config.yaml
num_hidden_layers: 11
hidden_size: 384
num_attention_heads: 12
num_key_value_heads: 12
head_dim: 32
intermediate_size: 1536
vocab_size: 8192
hidden_act: "tanh_gelu"
norm: "layernorm"
norm_place: "pre"
norm_eps: 1e-05
positions: "learned"
qk_norm: false
attn_scale: 0.177
bias: "all"
tie_word_embeddings: true
parallel_block: false
init: "normal"
init_std_qkv: 0.0261
init_std_o: 0.00557
init_std_up: 0.0261
init_std_down: 0.00278
optimizer: "adamw"
learning_rate: 0.000725
beta1: 0.95
beta2: 0.98
weight_decay: 0.041
lr_head: 0.00432
max_grad_norm: 1.0
warmup_steps: 389
schedule: "wsd"
decay_fraction: 0.689
decay_shape: "linear"
final_lr_fraction: 0.0
batch_tokens: 32768
max_seq_len: 256
doc_mask: true
z_loss: 1e-05
train_tokens: 506100000
max_steps: 15445
dataset: "wikipedia_en"
MLP neurons of a small language model. Each row is named by its layer, matrix (up: input weights) and neuron, and shows model dimensions 80-175. Each number is 128 + 32 x the weight over its row's rms, rounded and kept within 0 to 255. Numbers have three digits each.
After each neuron's rows, "fires in" lists the words (lower case) most often at its 100 highest values on Wikipedia text that the model never trained on.

L5.up373:095122123107132114121172132139131108057130122093118100068124113094125101105116130115081107142119075121163133150151120105153125126128108104131113133115105170178127175106174094124137154079143115128113138107162148183137162098153114167165069076151171138137168112130109045153153069118091117141
fires in: "to", "would", "not", "will", "t"

L2.up1354:148125144141098136126141155172130152102226103068076139154140104079151148119102132111205082177136127144100171049183080126124133109153115131127077128155116130121104155123117156076168117131150088135078152160106161139123132118075146100121076119078094128148108124093121106117145123119097148138
fires in: "that", "by", "of"

L4.up185:157180165150199207174158160070082074195175201112119159067162067127132082103123156173126144124174121122124194120145112083123197167133105129122154169135145143156153145132122097146129136072115071128076151134146122160058103099151094086134104160128091114137094081108167131181197096106051190135
fires in: "of", "on", "and", "by"

L5.up1265:130135138140090077101144143101104122123149108093075104100182100041139091105127121102152113159164105159113169139204126120104171129130129116121138175114133085173069134136168130150179136102151153185129140126112109133077145163154133147120121138117072110123133117137106116148165103129124158117
fires in: "until", "since", "early", "before", "to"

L4.up1453:188148128150115035062087121140097159148147196122147125159148156062153118112118096113133189118100136086166121117108098110122107124101118170162099068121123178124113111140119084145045155157097132117146064114111158105071117132086063097127125095151145168109166118163147133165160165088106154134
fires in: "w", "n", "receptor", "e", "l", "reception"

L5.up599:191151167119151147085120160133073061097137187126110201106131082107117096106126088167144127117129129149105102085120160113122102139153107159054107109176094118100087168119112156136167129145165056101093067121089141122102104104185131148099097057133176106135112136130177098139175148094112144085
fires in: "her", "his", "their", "career"

L6.up1523:115131083085076173084152171077173118169116096121143125128164097159128113123164137170189101114219149106193167144104088055099172121064115118122134082165106116181085127112150104109154133057133113115136112137126073153157143187099159066115107158155129113140101154144156215166165075169102168098
fires in: "of", "from", "for", "left", "to"

L2.up1259:151137153085109150205142183133078092151116158105078165119119101146154168131123134151109166170113124087110104122148105122186144135137075093125119038134136118183095161093183137134111132131109078151089159154112145146118151187162134117180145089137123084152148160124134114147128118110105154137
fires in: "on", "of", "above", "in", "small"

L5.up1308:163160134131187096069136152089129108154093107161147097134168159163156168119106108134145139120165110118125131125144105161086166139134133145081158093162072065156084104110165103127079135122172163128142157147073074124176144105183150165110126123140123053143145110142109137106164105109082111177
fires in: "of", "to", "for", "fij"

L4.up833:161097082089138097130191139135086119078177156122112124149116111109084098104118071163158055114118095128185116128144060166130112133157121067118111112113115113167103160138157150137160126133181102134114164162179132125156148137163209084134148084118185099139101164119128148081137111201068127176
fires in: "that", "to", "title", "its", "turnout", "would"

L4.up929:159169151109098152125154165160144064105167119097083067141179137077165121112104154180129154164153069105108191181140150171145119138140098082119140085160098137172161162113206124111222124095165093119108153133126119107144207132076106155112135151135161122190147114130132142151124093153104098141
fires in: "de", "la", "to", "von", "of", "the"

L5.up1463:125154109110135178081140161102142138102128064089144145164179127144127143114132187113136108117152068075098142187087116172101169116113153096095144148112145149102145151123111134069167141084124168168142142125097112074106195124109107078130140184180099095124118114158093123126106144070112118107
fires in: "had", "has"

L2.up1048:110052108145144184084120140159114108113107092048132118143157129135128182114157102141120065132167116095068135144104138141152135080075043107134138093140137153071136131081140129079127156086067141135107137118202187129105143145122122090147058173185157151162172106140094130183124134117113135127
fires in: "was"

L2.up1386:091133183170103066132162108051106151100113111195136119121147063053146143106139126133159149086120113181174146134141119127044127135117160120155141202134117181171112151116153117141080155147143113147100100145168154127129127108080149112239150121095172157119121108143096070099099115110130143078
fires in: "to", "with", "deployed", "accompanied"

L4.up531:128136138216167124162159091109137105083144093172149135093135122129155178085099126169064159114145187137175147100188155080145118123156072148129149120138107125164103110128144114129180150171152108207101086147111134076119163137097106127093108093109077127116130187140174152135161150148145150060
fires in: "and", "of"

L5.up914:151074164182134136178136106132199127115140130139141210074149121098118108101131070142148058178149161055151098131107097137142132106099096128106126130156096135129080160102117105110151154053177103080089119174129159204101118104202171110144134150120112070093140128132148118138174134141085121106
fires in: "as", "with", "but", "although", "scoring", "make"

L6.up509:122161149136134153140109134134110083149112147083102136133196096113188147101153126153169048216195095106094203105108145115092149136097139137124115150196107097133057145121211097100180127114097174113087068177142052105122193127112205106124122117198149120051128135108111154125149115108055120152
fires in: "as", "in", "on", "be", "of"

L2.up1278:101139132141151096120112152141094125131155162155103137095131109134105103118165142143130136096145085109111106120196160172174108151158128069115177099109122108199106152117166120175169141146116091177117121147105103115106156146150124079152128112095210124142111121122138169150143069153123150088
fires in: "of", "the", "time", "platform", "that"

L5.up921:166167123170102122139135151152079136132088120133109149070178114135150130083122098124168100160103132110139182117129182089159144140120138116054111127141095088161106175118137096125139162079104148136126170099104132165125151088152160120134145143137071131122130196116180138111157153102116166125
fires in: "of", "on", "about", "between"

L4.up556:152163187188123167042090117108129150182098114105149167155147099106180195091126111071196135150094098147069136171200116082169129098143114133126114121171110131107141161133110126162141145097114105146125125095124137143053104111207099098111139134111075129120091101121116138129189175139135115137
fires in: "or", "as", "even", "just", "but", "especially"

L5.up1349:106144159134108091053078122155093134087162154121145078092144126142159167100123170104171143149155188116111173065163166057100111138141118144142105125088147119128147166112078132139154147130124085144107161169192111138126168164159181099154143182091116170110145084133195138102185108179097219127
fires in: "that", "because", "where", "what", "which", "if"

L2.up979:139109129149097136084133126142107154196175142140246116142138129099119140097136073115228175143112124057155162090201140058124153113140057130137129116126111173138105116132104113123136129159162038156123115149192164128106136127114139129168106142139114136103119154120163150137143184175128125135
fires in: "and"

L2.up1003:124124136141128187131135100112114110151120075111036167147141109134110141106170141129107112209149094083094157123183089118130135097155053113148103135192103132157109151131128140112190131125110095103118126156113182117119157145146100056215123116108136103143090119128108085101175137131087097114
fires in: "that", "were", "of", "to", "included", "had"

L2.up1199:124128103129122097058184183133109076139106099188117103128138038041086087114098117122171129115118115175055140129179130138120123154103119116134124133187093137167057151140180119092137158136153154131087135140126177155118099094147090075134103109122096137182148181130119169162133165172168138108
fires in: "of", "against", "club", "you", "player"

L4.up1010:167184120134123149154100128200176108151136163133089109145161104093134124097109120174153093166087117156146130160181095107155147172133158152116098112127073096155114156111166109146167124093141119146093174147153103182120101109118124167154147106182176110120149103134104108107164106123122108212
fires in: "would", "to", "will"

L5.up122:110094117129184167112094198118113128146117093121137100079156154140125130069095122133110125137171076121129164109143113187132150117131136155083059063149150146119135178117128103180098116112115147106101102136106225084139109178174150147087175131160108042197081176105125043100126065150098160121
fires in: "at", "from", "of", "about"

L4.up1057:102134100164184127118147197115115063175071052160117151092155143186115121112135138127128165156151137142099123089151147042186151127095113139157136072130116067149117131129151101113163163108107167171150145132109158159109104165156095071119087094100090141151112190127208135165153123141058170143
fires in: "of", "all", "throughout"

L2.up1094:096172100140167091147131202125124112116177132145096112056131160101127078107139124106041111152200065117131104090111188146190154125074112108143115128159135109149111130126126109133138122123161127091127136184131090105081078121172097122148104110131121149190156115135183124178118157168094165075
fires in: "university", "of", "bachelor"

L5.up77:171173109129161075130146119106122120107107154135185157109192147106103081138101104109069143089211127149116173115161095134134130108104089152161153099102133129206137144129119149097205142079134158100115147159089136143041097138129066090153170093140095113165095114171173127142131112128071186142
fires in: "university", "rch", "mch", "pole", "each"

L4.up722:109154154159138179121162179125082140081130094088135142100135135161136198082204155150134075140159103147085234109155157101116156124127170132137123148158116145188062137091074139134143135142051091120152113144137152086125150169110151115137136104092138161137156166123184113101146187141095155086
fires in: "from", "with", "on", "in", "at"

L4.up377:159131136133160144149125109134099105131120161132122162117148171111125120115098124216152129134190142084151148122191145139117158118108066119114070099143116114106092126105116126113161163108149150159173170105136160175090157133112144126094111159151081145129152108134205096167128138137068180166
fires in: "all", "of", "both"

L4.up577:183119127086137126119180113136113109065129139065182122060151138194142131123080077126137129162086128097120179163157211198177124169088054086125053101123136131076135149111137100172149123123119156155082138160116118098095131135139143176083081177194119136145107148146139120125114148126090149139
fires in: "he", "it", "her", "esther", "she", "s"

L2.up880:086117123106158086116121082198120083133101122121157175166120160145138186113121082183126170180127147129105125120178181171113178092149120148144142132105157114104071149137124135142097129130113080112101117140147082010116169131147141153136026140179142041110112104121134115223161131119059137073
fires in: "as", "been", "be", "being"

L2.up1394:104100095117070080152138136127179134124196156099107113140130092089166112114138100140090078176119136143116132143167090136128153151149115094085093101193108111166131146134164145111172142107167097137056178111093150150119072203083139076118058150187105105169166167121090098129130099177098137147
fires in: "announced", "appointed", "born", "stated", "elected", "election"

L2.up439:106148157129077143117173187143106101119104125132075124101139105116094189089124161156126154135201112138082185101140128107107134144116092120138160139161115149205098155097169103134163146154174095167145045140093193107146157121126167079209123108082167102176145099126156115107113153094105147120
fires in: "of", "my", "her", "from", "with", "me"

L2.up935:159174147125173108144145064117123077095087141082131154098151099138099111123129081146139107103150099080158132104131110131131132166154090130129100093159117114167156154103101112150188139072080070112117193142091082134109142134090094159146139143125244142075162169122157169172120137198092163127
fires in: "of"

L6.up64:140148097161097055130126114101180152094172161157160129134134115122110159108091100099138101103126110149119146102190102158109126125147111151085100214128093080152127164113202143125140136091175128121068110084112059147165211106152129101139147117114150116149134090126101121126115168153129105156
fires in: "to"

L2.up1059:085090208117131156093197156169087083135082165079113172137125075133108134111123137106132076135151131140155129138135177108182115163148136114070152122154086129132120131078097169137182154142177015099118131089129166118112155118113069118118101132164149080118129127128148105191117198175130171099
fires in: "his", "her", "whose", "their", "its"

L2.up1438:132090099161084130127137115157086111115137209085091127138157039169096105116131094093175055114137110143126142107090101088171156124057133143113093135125112117098076114142139116157110152105172094125107123109146134150123178126124130142204051093113133100150089136156118118174124126095165123106
fires in: "i", "men", "women", "people", "you", "player"

L6.up1300:177175138121149192158165116136155119111130093074141180144142110113140132095167090159097103184170126102097153160138093129169138120112097101130121105153103137116064126099118114129157158106120136167134144100126195110134159120116207166154108115136139067128101110132154064089119105130145091050
fires in: "was", "is", "were"

L2.up506:110158171138129124130177117106160118113140182091116141136140105120117166139150123157156064114131131091116193099085088126135122101105098151148127122109142081151150149133117119089172139122126149062149087136139126165080185109090146061117079122165144146088116108153089119148150176138123132085
fires in: "1", "9", "gold", "8", "5", "6"